Weights of a small transformer language model.
Size: 3 heads of 96, 5.88M parameters.
MLP neurons of a small language model. Each row is named by its layer, matrix (gate and up: input weights; down: output weights) and neuron, and shows model dimensions 0-191. Each number is 500 + 50 x the weight over its row's rms, rounded and kept within 0 to 999. Numbers have three digits each. A neuron's up and down rows have the sign that makes its largest values positive.
Before each neuron's rows, "fires after" lists the tokens most often just before its 100 highest values on Wikipedia text that the model never trained on.

fires after: " ", " L", " l", " v", "L", " le"
L2.gate205:437583424506476498513496557460547398470534569478426536416515460512488514499554391485592436490572454493452520470482471519509472496524493598589547445466533522529475546508473452435473388443437475403491519492428509562568511527563458407438452519515515456460582534525444510508488533563440558417541468523514450507478552494562453391430555497456563502501532542546544534455543470489547417535445464580586430595524528485545452443613464448633571505482497523542507604559490477503495510464483424601432500475453531428531567479461530568468459443566536458474553429528513497530475498510526601518
L2.up205:378593496526520464526477434516496498453613539464488496427509551553422535488536595484567339560554449499539474585416381540409486482468541566466539540471535432399443593534421407385489464528487416523532473578576556572467521494449495506522516523521440481530469508495467434527483525491499517500551528605498471498498503530566575524541519436468551559488540512500479500561494475416549517481444440486460549505517490518460595513479511527554562474512465487546581534467467523428468499513541448505452402485478543528452497444490468435485496503528476575538589481503547539539385489402474376478
L2.down205:495398485484518490494510504510547529424531468471510417486455457510445502504512459503546487527483615549559514536410589458494518550549555471483499561515562571513513572446436564380438498366478432516552522453481527530505429557475468478381489561502542507547475572547561558598552466558650523499483537498483533567502425475482474474453556468470514487506539495591485557397488468521521497489566437566539477521463536425428484522442457418493518418527513476512631535424429508512541451490489488585510585475489496459424535447618411477457474561502527629487473487477462450448504485499506586458

fires after: " J", " H", " all", "J", "ar"
L2.gate264:528487460541436459497529531435510576423539533515521522514463452438438494502557439621541581507619554580513505540444506501444435553441418517527466533402563512474491544450420554522553439543535443524471492523442522519470453480459634503482444483550580467485526524438513446560491513542483555523449604588435534532543498422538530493542503444478513501497503445505458450506483407431387410397560482484492512516546632514527499474521549558430547516508511469525618433560563575543517509431558586465458516516520523537510554533442587541578505491406460500492449483527557546438444505519421525554
L2.up264:561527536404472477548535430498591507541497532450554464572485489460517535613401533517442507474531523560526521453492570417480483436481479441415463548572557419523467499502431532479518509527519512540587586513461531467445522502403539425529565470476577441450564512527548459437498450475519522500413521450517451501439475577529545487496428518525606525529519431475563492534395491486543479521521538489477536499439489613513500612464456548435552498510416487492444546411566433496513570508443477447512564611562613569413447448433533545532541417489465567479471533477527423459565497544549399511
L2.down264:432517516424477501451513465517406455516522465442430493558521591504552507564419495463434520424473511539531609520501583468481547457479515392523459599478509513473566563512496528421438458527433523529549531517521512517509516454485553553491507504605513495535506478438475535438550530497475603498513447505482483537533527545602469540565541482456445431458432386530482619531446397573593447494457475433486512582448609486554522459392495474481467551523502584594547553480530421420487565474563503402473496522443493450487526448540538485508610414520499508452481462433501555426433532555531457563

fires after: "ar", "in", " d", " D", "ad", " Q"
L7.gate95:521514428452559506532567423504539572506500470508447643499516508466357489560426428424541372464504525522478515533563440482485562427538462539494538490416510572490551435510409511493397530532494487546440441428509467532446470508540464555537424502492447550498513540480439426477515592512420502528511488527566372445561597518474521520543570499487452545547475463508558442472551480513521441487478459488515465514461461476480456487519477515461571511526473420489487477470495514529485596569547352589582472500437542501496467490481534459556423518504517442623426462506505463389498501427487613541
L7.up95:492535572545503586452519436534446511476505523464576428491520464592493452492497501622471475508554542414559519552456520495500542525539498485497482457402530454484495531566518507463466509458459535510507576418513595450562458522537474567520515420535465544537518463480538489479366483487551440546548511555508463485456547483447514474624491479479468500535625556432468503617491526601532456487535386558479540483428456545474496547540582530507461505417446450561555413447548524488517511417470468624515521557510621530484492497537465424450521561602570502454572521516531544557462607446479549589
L7.down95:500447534517520370454481562473570594505483501511636536573396538472536553491486471472489531530589476532458565442528545517509468561507487550497590548539528454615480494457531493500463615561489513574511468491348516481454483459470582494506498483498547466508525554499464533503498474526478491605488475429489521502551463463472386536477578413487528491482406405627540491566482432411560515495396490515424594482600448486480533487477501428463469534426581484515493567552518418512501439573524509507485521478523477454453458557450553557485473530417450504531493476442486460462520403519452518404

fires after: " d", " D", " a", " g", " St", " E"
L8.gate46:445500477411515521480496592417533534563567530545450569448468571523528480479494471515447469467531475556408569411547432555537489423488484414563455397511545498499487528459535526476591510493545434511464570499458724528578514465581590518424461472482539514462424509544538484477516534528445532497503472519473461554395532562463525511498536549509498441471507535550541398435485491579441469462443524523558492444662555494546551459573464544497524533499431487529489439529574526534537532481476457445509450520511441429457466445558574512443497566481558510512551534519514557431550440547486571442
L8.up46:476535457566540477512508421551522452471497526609514579444481520473462463496482511565467570569554479545592521516500544469502584577468439445453447481447467516556546537544450515596494472490434582633482418390555532516424372477480517461585445453542487570498480485496419461524431468493463539569537435451512532572492556472454565466448616445493502495460538459500563504513555636424527419495503505531532577552512540452520465452500565505471493550385551428500514495492551531645489512475490514514495453533485557440505510524519627481536613462536455520482423456456508504545459484504481518546
L8.down46:558443539483499517489493479392402550579445445548528454609444577513455469498427536490510529545556469370535539586584433542423443522441466599479447472490440411534524470459487567431536478479454499443518439461510443383495484493516522460448497588518416487502544579406576539524608502559518492498405564502495417509509513379486478536524481517453515543536517416539454404486506502580584584484482502572457482607498536494475480534419466414504441446505511560473471512556508518539447492574612488566491517473472457492523505479470400555443525475472453532495491483450467536500439459514467483536

fires after: "s", "k", "w", "t", "ov", "in"
L2.gate474:484538471538425431544450488432513632483477453489612484464480489586439512479442444537478519504550462542482536538517581568584456495506451593487563492593442536504458526490504468491444505447411405505547479555560494526445533543547419501655364506415437484561558588546478404472526550575504534547519486521492459522529436514580530464479438505463461493438467513543537542549605514493509505462498400474531458524516410491510608536494486497533445471570494509587460463548520489419541544528537476459572488444491512461460534595455531567512439477560460447517528527456432445486439572418502566464
L2.up474:449495543550467467507508478500504484528506429479467559467569527525504454477564603490471516477556517511485457577424532476477469516460460562507568436490564485505521554634452442406562601370491412456553595436492468443393391513500525553472518420413446574541447531450504539463521570509584510493499524550467563497545498473595504568524433445398466432429457452571593457543521508505573472490531492511580565496501450513440508549452496501485506495570544531485582416477473510499506516434527432508536369500575593515442448467579552496547502500404523449536516568491542517473442530466482533444
L2.down474:480562535475524521527485514439452518482403605453559406626478467454533580555581423466504547455503445438516473534535523453572466555423538492499412550413417520554405586408474490533539500556542524482465427571476551520552558505524494466482454521508450489488592395454440544428605508461513486438494472376414501442602498465433554491553491450535472571577527497530469449447502411459512497487469521553443482476468554521546504520508466494436502558496497487503394535411518442461526496574472555455608555563530395508503501527485488420505491509440547523480489480445534587487493493597521486518

fires after: "k", "ov", "an", "at", "id", " sc"
L2.gate78:508572503558486526396520472526467534504379556459484477570446512538420499537546580384486438390639496396451543512520529485520555538493462443394522547529476515550507494582398544503518508420471556445605499489512577504559581500535476464476488574444463531481492482514479526497508513624468514519559414530510445370505401491572484499514506561570469488487548523499446564468471529560465511504516479423442548571471569476454494453497490546494566469544487410552482485479520503421530590410518523510507412492458520497501405460478461414505503457444495546519423422463534516456413529455539582515
L2.up78:507545493466436452499459520604482439496491479409471471443529461470526434466485506551470436528422511434377478526525515617532547445552520608429556469602507513497484462564517515545465515544552423534497507492560470417495456483550500372478454541512441460475407470603456500390517515555447525381494444547384523488529524474446497543526507540334525538525440491463538543480529535520490536471485539549452480455469498507530501495459547457526433535666425491549470495431462429393523489523547438403494511545495489523407496465530449491536478441463515582553514490479591483544553492508485484468
L2.down78:526517451414518551455585531505479508451566495573627490519481499466547467521366490568492476445475501597558556424559603461508504502391488468415570565437518494560442500525504451565515526569490558562482407491423446511528505463500490517442524459435508422490549509596535551393487492406481484498441504431401450476505515475458491544478479502441506531472519561498442493451549518427513547456508479568472450451506499604557455474359455456476583492420507469470582477378470474537550498468513500528504512467511469402469517436548476537542588576477418472502503513553534596463495505479465449411

fires after: "av", "H", "h", " H", " K", "al"
L2.gate240:454557497452484403431508495561513518377456514456438567516559581516469468522521477520566485520505454522562505455503449587449508499436417506395434436514530441533505484524444497550425399629554503527521459457608419502433513457498521518583532502490586507553574462501554572463563550559633571510578484499515568386455537488481530503537477540520502501489461431526456571506530406475491486511453514544515491493522474568502514426519513492444589448411495567450509532585532453467451520441461410463434574429500464514462538457486519522554512497470390442574514415566500408495448562492466479528
L2.up240:486562440434472553491465483451420517486402463553512474638481495495511504466543534542550507465491551523552455529488607471490497520503531515540445469439380479425515532572445426432430461401506449487500480494547514500382450454548514366541493553489496463523504545554517502500498545522566469551554465485574513426492576458523429527482441607470665463544489420504456476356409493483512417550529498492504468490405515515551376476535472568508556531426514527521477520524570445498508508450472512566465539472530451462507513549487412488463482521569451521486537437494593366518526546513520476498
L2.down240:476518493492511507522540582463444502443476581458504537646540576439492544531496452440492526401568467549482546545502488347553506562574518476548481483431454494456576493508467443431451483541601532535515544498505483467492444494461591564372530431494549502467504473507484525476448436437522436472455540548512492549482422398574525482481476449518563514475567490513543446522473509462448527545451539470388489478526581418496548616492530492401462517462414487502493401535579505536544493477482455456503541500579531487630573445490496421580562409470509431522480594525436541579478514512458490520

fires after: " W", " H", " m", " v", " k", " w"
L2.gate276:556505479564455507492440502538521518496487544458549532523382436430538410427489443536508563478574513541513530507446494463580505604543502405494456574495448503473432514464576511527506497565439511555393473426450538534436553516582524389518539475477505452486544647461461344500565512524535481450481429463447459396420505527518580449494502604461500540539598494494523540550539373433497466464492482520528509504475537494550551541550541558508454505482514516514538517602390519513487523490521431501595521607534533495496539454533571460500478482532527465496396547418532577484470513475549567489
L2.up276:521492506488482505529540517469541409601443456405421563524374571487502501508484511506574441502535490491392404601467485449543469469466526583458481487545479568470485508514458512549553517570512454405482457485467500489523441541503556485474475508551486556426494432551561531483501457530529415451527529478479520533432555391425473516382414483476502585492381514512513422501434461434554531564499570673515575496445468523458460548465488485428447416463493565498478533447561415477551541552559553527468531543531472497549598436556487475514462434430516558581437521478503537446465512455563515522
L2.down276:492517519573433572421521418550570567487444496438481573421557469399523446524485470581458564492510443465454558525506474413459371490477461557548569437481472498574395492560548519490512490447519576537534605510495491519398536564454521488531435581472426531476475546615539507526562447457415541507491516494529415509518469429486482610520536533544564542512454413427443555492503548477553516452459483434521523425558521516484528512543512580554477461511457430485524434474407465547469492531521585500456439551553583508447558515490444529462471549490478537536569441467443375557477435510559537543

fires after: " f", " F", " D", " th", " d", "p"
L2.gate268:533536512422453444458517610429399513501494519534486559663495516489509526462569588496555495531570413531578465520449565521492484465512487508496598454456517523445520475549551503506470432522390533507504350429496491450488470525480479440392544496476515431482511481539462432548482502465516603545553531513561585446520584533461479364360443488487508549547532462513516442454546519499509488468488418533487541516451454530513509584548568528448549486506460532572521570582477486574483505498536446490478478505513487507464500439480525485521563416372517417587452536541437536465548421424537479489
L2.up268:509489574511427570456520539379505398520467551462454567511600501534578459408558522508487571551540523487539401474452428477510511579509476451526506445489539492472528449382492462480572502453584516502464602545394542423538495424481483520464518434515496456542471492462495425470498537615498484508511561467529538624550533516513440542453558373497442516446468611528555525495517496501490527455499558592461479522481502426524509594446444492576548511404481475495481459472567490546524558499418464565532540610593416527491455478577486512559469493499505542500434494521545588457484453542494543586
L2.down268:483544451505432578482498532635481545440470531495483542569585515515482514470511451576486443527526484480525566471475492545460522491493562514579407586400478461506536419506473466494485492512583566599507425448467443442486518516442514460539512467522520437464575428459476489446480465499417460492460380537521550472506484501395478496481451441489503515545512570549525465686559508539485559543499451391467579531475579552475527525442445401510499538518583465503574551450426556544400597478500500472548482493513562543535413473501487578486494518557508552477511609527462531510515541462552632541

fires after: " f", "9", " F", "f", "5", " t"
L7.gate334:546501543398446501541523527390518447573482519562476553542528538491588519549522552569433545474534459491507437522537487464529622471468439499537416513486448485404493466429543567544536382617457561514499537541433541530423473545516535450496473563558481521478441570462525514488578486507512454521453428542529540553527599524532463520501487452492605542451626522487554506511511522547479495573477533440509524520517531526532537514594527509573490508515486466511556514473447485507488563507523525609475476553671484413507467501445548440531477338393463465480532574492435562474506446441512487419
L7.up334:447555479529456462442553472404388506571508455516459480543526427441597562470444485573593498440508443406443467484447492460544504586593500434505465445487507443513444547497521426549517554593455559440497430562536511513511560532544544489466624457513530469459469424431501482584511627524524482511506487533486482471482398449523490476443484488547527515434509521454501524479514538469556525577449525471503510464541485492520519541588487470509523477468569530457463545557521558514380497540545570621455500415593401569476496497470588450516383544545494443533538557552551517485488503457585548394
L7.down334:567492541414489498436562525590501539504429460403522534485607469523479543597564572493511523493530478515463576453484486534484500399507518462478448488523595571524516427450506438551502463491599461416543504472427354408527491446553544514538494471553394619411516469557501529514536424505485491537541519465471487554524456511550477528504507431462466486527456497486551539573497617481460503489520383580502500407490466467427569509564397513433562465440459487511446435395648493562477476492521502487553480523613563452492487510509578467473518544501484525518542538493495545421531537551484503522

fires after: " v", " le", " med", " l", " ch", "in"
L2.gate325:452500440491449509461440476488457458477603549562416417451456455485565488506594415550458447508522508515492458415515560507529517464515462537567529527420516516445598489529509402389540544399432497444487479510418464525440476417591490501467478544487605507422490498469472553494495602502466532442501418448503541518472506535465437428414529566528511538520631432514492450445427435500564486529404434560624531536475492442469520400577422503593478445579502481481559545441494536519588516547547562462538502443498436450455482589484498512544569501490506513432489522510558489561512538499502533536
L2.up325:461521484497499591445453434565552564522453478571460470538453467566518514527539504499580557484433446592569469462447549488524466532529554536428404521467529470506555527537504526447476538567442578556460528564418546601534563492471527498490456462485498515532519521372552518430379472508408496537510521506448463463549497625553472396473559507504465524510585521513504538517610459385492510460454441403506384498493575497567500425577589516495514500439641471534446548525452538493455551579529478518603508498516499536472544601458545487470519470497502387538539515453454462521447526495493507475
L2.down325:555479504532443496558516483518407483426516476478472457540507537497452425525507567460520522556508556545487493495494547546540487520520516460428443452469532367525490405473349468428454527444476473495483558573508553558587541514471474519492533551561521559438473476555536548463516572598495401507510450461495503521553542521395622515451535460511570529490572478428434610532529591533491499411471401514485510509547504467501528505476575475589502558602555562507508523420447457497525484401481455472500391502474443606532418489502561466518591600533462503521492518565483378482466518512453572518

fires after: "i", " R", " r", "ob", " P", " p"
L2.gate247:439492466428456448445537585443459533470555457530537520479477544457412547469495530545518429552495464492505594471465490483395403570591483478570475572551548580574557515508517472479545458559615484491464400533535587407486432567462566507594487533500490602543438454560448583526504564499529462568536415484546417432417411487547479632451479506467448553534441616467553521475514531521506482515493493515528469495491515489522519443444428522475558395545584504506467530562427527510517525545567476457404526558465499507503459484498518486530587477551462500510433521518541567384519507504512482432
L2.up247:469482526524516504540474582444436500511582464576463603525534537544470491451432510527466529497529446512459503497451547516545451471551501503414470503522467559471496558470531503570470417609537522547476543540477588541548527493551560505456438564454566467394453471547545464424495533540428420534562492462444505567548573475553608462508527583458514446512459476637405545484473535527442492437557538558544365510461442571563528440476520589509477526458492480528456508560407398520412529511500500534559491517437449563393564490434539477568484512524522412506466502471546476452558487421388451458
L2.down247:548536422565533483496431456516530507609534475528458528438528501533470494467579517434503538541471545432537517403474492521486516439561426476522511520536548468595423503475574531527575521450497494529521547524456461458509450503500498515569529429532400581581594496471446540509561466562421476569451541545446533557484465437463521471471524410576507590438585598417522510505464461546571468560484524463615355550501507634461521451521523521508575427375530521523430497535555476518469460624532528487558437601448508450550518520525519550496539580513508540519522489546479514483538540586530545470

fires after: " e", " E", " h", " re", " con"
L7.gate113:475471565599497593578481506463473490548460532575489468491557466518510594484491506476548461559605571601486447526495435460498456501448534502513475489470545570494532578475439422532481472494529474521499469470451480491551456653444465624466411512521508550451525503473456470414561534423430530497508555526482448501460440492470393522556478466498500488574431586548597500528494399410532530534514541484544511458526564530471530468504430481498509450499505452517578484549577515546498593477596519618496510527488498461499444554575525563440585526381463458408491555538544554440395435433492532477
L7.up113:458475479582434510539498595535504468536492516508468489557551496508478563431429556452510412642605457524535601594550432518468530525517543535509560498482520475441554488495564490570488519539419415532524357479470448494527439503487463559422421500585557548432518524480403519347550535459386507498463473498482410456573502483482482482469526530567427522508476445442493458459582489461525518510543450502468418494465540591487466436461507508527521442515452453490455503511479462457460438542536502598468534546474504437458448590542494464507572415444461520507416513546562453606551468457539464445
L7.down113:613466501542578481450556558572484527496560424506548493492491467432504542438550560522527522430511459528538419453542570565517493522534501540551455366525477559426567483556472528384417614517594518535532473486563553501556491510443538550518469516434495442416583536510584589532508489554543535556606495447469483540496435535537484558505519530367547517474457518486429530445500566469599507512518533538541485514441550526504431546366597558556473537423536491494380456536477513499489458488533488457500436436468468562570513455555496565504422476516517475523564455623506478482518477508502498553

fires after: " J", " S", " M", " P", "J"
L2.gate119:484460448443508532496472540495563571498520512480472454482535491410437640454535507597504575485529490477525561572591437516393548437523413525541514478435539506466556589529445507482533514553446447546549475618481462429495481478499547425513560502465543510408455489445502466488471432553519458542497491526523489448625506494424466563483504419535410463451480530426539520472476564509482448472515556549468437488423421516509466516505477421490453472419438489539433454548467600575525584496402517524514381472587497566530406475506525490488603562442505480429570406560561528472484479512463572517
L2.up119:512486458499508575462502548487391480498482434500545437505518510480531541506579541534575501553473466571469371473412468507498479529577454455477460534539548432447522511548506515468476498497540488503519569423453479420463513439500551417549506421516482472456530498444482514549471460494503356429517471506571482450510469465419553420376406424518502468385468507473527501533506509452535534462501532559484512458487488509555460604535422467490496580327486504462535491536567544463514500439505552386603588478411469453511479573535545469488533457483426539536448499584525431481554431430538385472
L2.down119:475515458514626455544505510472394428567463512579475428531545386513441523542505622525495543515539442454509480535512546447443588474505575465464510552495504555480552522507476567510446484484504505541427539549532478434529497536516535521440501468463486465464525412514568498466443424547468558527502487485496454514482548525501486377398508403558471481499539432441548484433544478459468441480420426435363552594461558411501537462431502502481491448603498480533468553471538457611471448441500536474550497461491506542524409494581413419521467527502467511569476560515573449585522508562619426511

fires after: " f", " W", "w", " l", " F", " L"
L6.gate320:516554502617462494517521424396450568396466538511427516479456470452491502530458510516558482508575456496520561560457394557463514554506453503518453551490496506583551548531489497613510398495402523493460543486483542563516510517470459410474483468451437540361535616471484488450480490526463441472513555559505533548576514454475410468532518393532451618499589596511521539518550445468374462425536462578504460439499576483518524437533482502488521528566538512487495497479589533541466470486461530542550474526575412504538552572584595447447476467490474462486494626471516522505444456491558458533
L6.up320:443571507449460457459525446498578468572415443544499518426564516454590500483559515509516651462527454440476475512544552473488532477545530500510526480475405512522476554553486497513477475447510436387557459566420471565490552449586481484504558550575510573501423526460438628514489499481521514538503454512461451503407442556501580537502493469491567476490526479543539498500548520354411554561489546546473497590589542491485445396465454524502508512469510502439477568452491439537536608520561541463517537511446458559471487480474544325463477526580517428477501455562499506414389474476441518498
L6.down320:500561489496522477505384483491459516533527630508450570506486452366507488601489483459428518457380511573500495474571456499441504456466514480579450541508524568484446511471360524523503443519546498519505568460462485504422469461463462590423499561469529488527569474525548457554513579474506518581458490605414480575466491472501465502511514455481444499469444524555460493492476557444486568553517543462430461523533458610416594502547497541487464520586609440437541488552508522425552536546531495567604437483566497575617536444488525508442420463539395565489537551547478506509442490468534477438

fires after: " W", " w", "est", "w", "ast"
L2.gate190:454527515449467528450425476458588462543446472486480559599392553486442558514482432448500521554489497520523451605532402549474489516460421544510474430557408547557517552455532443582531510509353592476496480526534449531565539526510447445478538438554515467487497532507495548426508514439497508500531618458470457465536493434462509520452490496488533549476592464566429579492446400491435464557538511532513475460432459552565489506510530474608463500447445446484533556542524432500540488483603583564579421503543443482508439596490496550444486424620530487443486497531459414437442557433560479477
L2.up190:487569517594478407589447461583477525500465469483438416543477467488485436508529512535521408450513482529553402554416587502528449488515489453519537557488536452455410502505521555470518430518466618499460466591547496545440500597518487416509487487465517530502495503585477593525529575467458500517564493445410498470473475488472430469398453501490459557433471464515495450483550528495453606471569558547520496489456419533484533509509427425434498495435422502458534493466478485630484382538430491515620494540438397546504578576454511431549579464523605537481464501425500565504446523494495578480
L2.down190:622502401524481585463476548463466504555507533440505468498548471435437463434439560572433411477519529469410548504515534404443542549474477543431535524452554584428455552515507489471489500483466383535423540544499527451513457455483547488433564459499512573507467552494472457566536418502476542438487438564538468463482524443473502601426401556501561500512502552450397534546561527515492568482504510448502567484440558466458481558519484481520405500496514490513544367491518481619492536509529499528465453434636597493487504472578520473435430498508394484428533408491518453565538505520537401457

fires after: " P", "up", " ex", "P", " J", " S"
L7.gate458:551510513493507509487496504490527513519457670567515524399481524450433539531507444533428528518522466474528530471519424632499491416488409519510398500412552530513505539570506505467513532499556534519460523599497380529544473456448559460551466443465537485418536557552455521445553451633469326510542523466474521390539469493520492455442501513583418480461463438459491487494509553480487548470570494565424465445555449427493474502469545507526472424489455495338536448529530459467494527499536455451508446536476581554451492515436519479477462558451513535508444521483629506534420510435536491530
L7.up458:466482616459481479497521637580429552461518354525581558465581528541509498486471562520543470460451500539465537397517425539431461539528476495553484488518420488522509516556487529486502516494542504556522484587456433493454491559506502508502491507455493605600439543409493543494535442484411508517433416393502570561589474557486549466589445618534475539501445451495607402406526477401561571469489425531495529513589476520484468472434478521573496548487449484497552477471467501357454446518520602483504528447499508493567499533505494489509530441502413525501466533460440465500514507591503488471
L7.down458:546499542424487446570488575586459524357566458488453440555504508531568434479519481574431506462514491549543469434528515438619491425495563490446509525413559398528562477593458467511533517526524488551525526617507358457504463526443536463503490507538481441441499446456488509565442503536541464488618528525511523464490528450466549479532469445513488518521553595547522456561515508460541498535478532567542572479612494482536480524596461428477501444539503552512487511470520483509559503572515377485438504617433433569451514405523485429544551441493451528502509464507609525580509520512473584592

fires after: " ", "–", "s", " s", "5", " R"
L7.gate473:577505424497491547477576521535442591502435428413436530475466464521521549525401536451557418470570510494475545433507374477506530516466448403475406540548423525426497448507505521480544470497595405577519442543521540543553433499554450414490569537538465405518412474550450518565484527555492537454483483544522495461458450468487540483505496493434559446390472470506582522511574462474564488547515567530573534455476506522386515554468525494462501510512522404347539499448508458512537471415485579502464382542513443490448499579540439595465486540438493464505397527475485485507559511444481533477
L7.up473:505336442538502429470609446594537476554527525464516447529497575356454531472499451493562477461498508480441455429439524509420573513481473480513490527494544534555470411475457432538505562482462464466642550545441472527455491493556469494466387541496455397497500561474468474559421506477507507402516399492492565474510535597553493514540409461403485493389531415471497457471491515571514479489515549560541453506608490473548540492509443590557567504543557492426486470484595497522487519500494625473452518444488474464506483559444449514510506517552456576470483475531501487420474399512449523516
L7.down473:554486539463443488474546488482512546516518451436590454496523465524519436398479519454558543444416486536507475421519485524521454578501418464461440540478526515401413449450527475424536496505565517622498363582525532550523429457505494477495517557515478405431471429533557567482484464455487497555526574541519418451476464552587578533429551557551578422437512585534433514582568528562478509514501517483391488408492508527458497450393444531568481518510477539532518484438532510480513407412489512531509536482593458521559496580534571500537523649508503418471534432468518420444496506489521542529

fires after: " p", "m", " P", " S", " O", "u"
L2.gate345:450565504513436508480492618533486524487552550482450572537454455574472544511420452544498472609544471549509526546441426514523515497517472471537523532555515554529504494509494484556615438569430491552532513420542425470467468439518577459539492555569491480498533494461413526500555452509414507485491612508443536475492448513517576486522549579609493614511433472466457438520506476395445467450535555556443389447419503459539488508537546476515501504511574456493544491493520539393561552561563469481412497505455531455481533462359535456379578547483605487464474494471526450511628428475543542514
L2.up345:525529432531622490446587517521447509500501551543468492497491533494575558541573566479437614515507415376451588523391407495497532488501553471517525509497530538490401515462601512484530515548465520442548457557507531520454585513577498526497505479462542440510486544466474494472437561493422404552549519522520448522518481548474570523458544480512477471509533413454449545507528555492368500596450486468421581509540463510476526552504498529542498451512532438425590545613482531480534538488473456482491499447432531381599535521503496552498459554565443453552442516509615451582570461544459384545
L2.down345:518472535480485461469477632458410522451491424560625483587490519449545483587454495433407467586387487498527522421527468525509578508540572487515442487526522438516483515496542589482537544454621449494545428567470446472560487463430511490442544549493490522486480489492456526537554423470498589513516558562554499508527445496506590502471547522488546507557544548424541533545515482565449493561504508514588449471398497404460521520503548466503523536528460521551397518445482478631534543578508426458486481527431495497588497566508541595508538547543517506469565567450570620456538542544447582577

fires after: " P", " p", " res", " K", " J"
L6.gate111:535513517477435574609604569476548551481422524463528509574540491561448525511491482466393445445502384565590532458535479482483533342513447400482506550496512587528540490538472494552480495495485428511523552573434469542591481495469540453482524497573455453400504464499470489520558514447469484501587507519449439522506527511546541410483511425542506414446459572501445600466484453446570469480482547546490403546555510500464529464505507517488498583461542556487528462484522506505481531443475563389439553434472414443459500413558544569478505504532505515416431538516557616536415417576556533486
L6.up111:461455522436630509451600456483427506466424428503494441506517504545468489641514480500474552459493551449457469368480522492396503473453495517410476549547404525447486480498443419447607494455546453424551572549506451422433426548434483572500536494501414552505480509560487472526500469486534412489430494512487566425502427537454504457474471474576504412522444469625480512519615470469521482439529487528551461558502513453607559525436486513497457411495441554510531449526599479479506598511518542519535488444512490525455472489495585445498539489588485513506433586471500550469529450424455434527
L6.down111:475490495441562588388464450444506522504487475467503496624440443547447517526483452464472543502405577520533474479507509439478448504466458446559545449518422593444533512530457490515439544516472486525544492328493472516515476565546599475433527473635448440425430527513572438532491541503544528487445533493573475494535451584504495485521526353520491477437433502453479465475422401602539524439489531522447509518575461490487459524512447508538479434561514501539598568515562507482513361426585429497483554435542473561488475518475564470413514541445553517450472522453508447528559499532453549453

fires after: " T", " H", " g", " a", " to", " Sc"
L7.gate186:458464522534495449431528509453451519548569501573458494502458471480545423492454529456432568525544453458581495431567544562548487524555519482559509427520474591518534466486529545472489519523482593518469529497487452468503491489425514522474520533535489486458493522526416477438453603466542507618380539593415550449408568572506524510502478517541565450608588545546494559420495423519559511441391568526637535452465549550505477514492467425545454516478461579482567546581462439488441469503571535582465377539532449498482564520431501454416462494495474506503439489581531488534470488513593610545
L7.up186:466449473521525482477458512607493461383427458502485507475616496430489501541558512462457503442407549533525478603497511431490550481501458412490513502447430595471495500447538484456446517484522527386410565498551558555548608528516459417506456543529499494529525424452481462529486544497391562487560498459464508522348535606533542483474470445500511533535463509517498445519549518543498422560474445446500514547400470479431515495495470538465493602542511512575426403506567511507517568576514472491501434524402518374552480470551578598553556491614512505535522442459549532470465539513493425529
L7.down186:491461522420459437580586467449489511487566435510416480489447452527501558572531564387462427517528493524493572474570546536406529484508475600476473544493502485491469558442552498518406599544428465462428528507436457525520503569529448378503529457445545530597583588487435471449518490580452551508521480511501611526537523492482510494478463526564454497514450565510533473460466504473577404491579493412440407429568525553577525514530502507462454444491501432459483533483591601463449458518577467513468499415521444554408464555517483478440489539517524489348530481466533468468577545537516503574

fires after: " off", "os", "–", " s"
L6.gate131:416459470455512552491500533550580513459533488420439486467439522444467562503496476491515498429511540445445421398485398491464590431473393471582380587495454599537495496528503511495592518529466456530499507554533440491470383472479558500508455540485489515471480522447473518576462459432514418490559513490519505503496462491483516496561460436507472422497435496532495414527528442468550496484456538488591389438529551486491509468581594528560439521538490342381523508581510472473466523519548605432454448463588577455447517572426524528476552434463485599550493464493500568564447461537537504509
L6.up131:513521458400543541531502523527426496516559456429483407420470529526497526509501440470414486483487472469393551385467435510460457397564490424406432456500575507480504541442440537478523484479451504529433472437479457513438424464475464532476506520521422364511411589527527451427487579482493454478462459545502415473511470472463478406508505495585420527465539556529519507510586467582502477521459499435541396546477496522535530427397500540564467458508462461409434509516528546414451453577379492490439473434449536435546551595569527392492533508474443529485465557531478456505496441514478551539
L6.down131:445467480478513527413512472511355506452483437493436406452524458527522431525516522611531546535486490481474437551452503466588433421443547564467461581442471491594455470543540510420491563541465531533560477486468496565561537502587526406464594483559485479590559437484499556494522462519497578528532556476543443434574451539451475506460536509501464494476450411473422504500532506522459626396454479486586527537555497593450519454575521503496515489533561586537553556589535433541520510479480526414409550490535417426553559525479619491415449485509485518538546492485461399454518550494553502522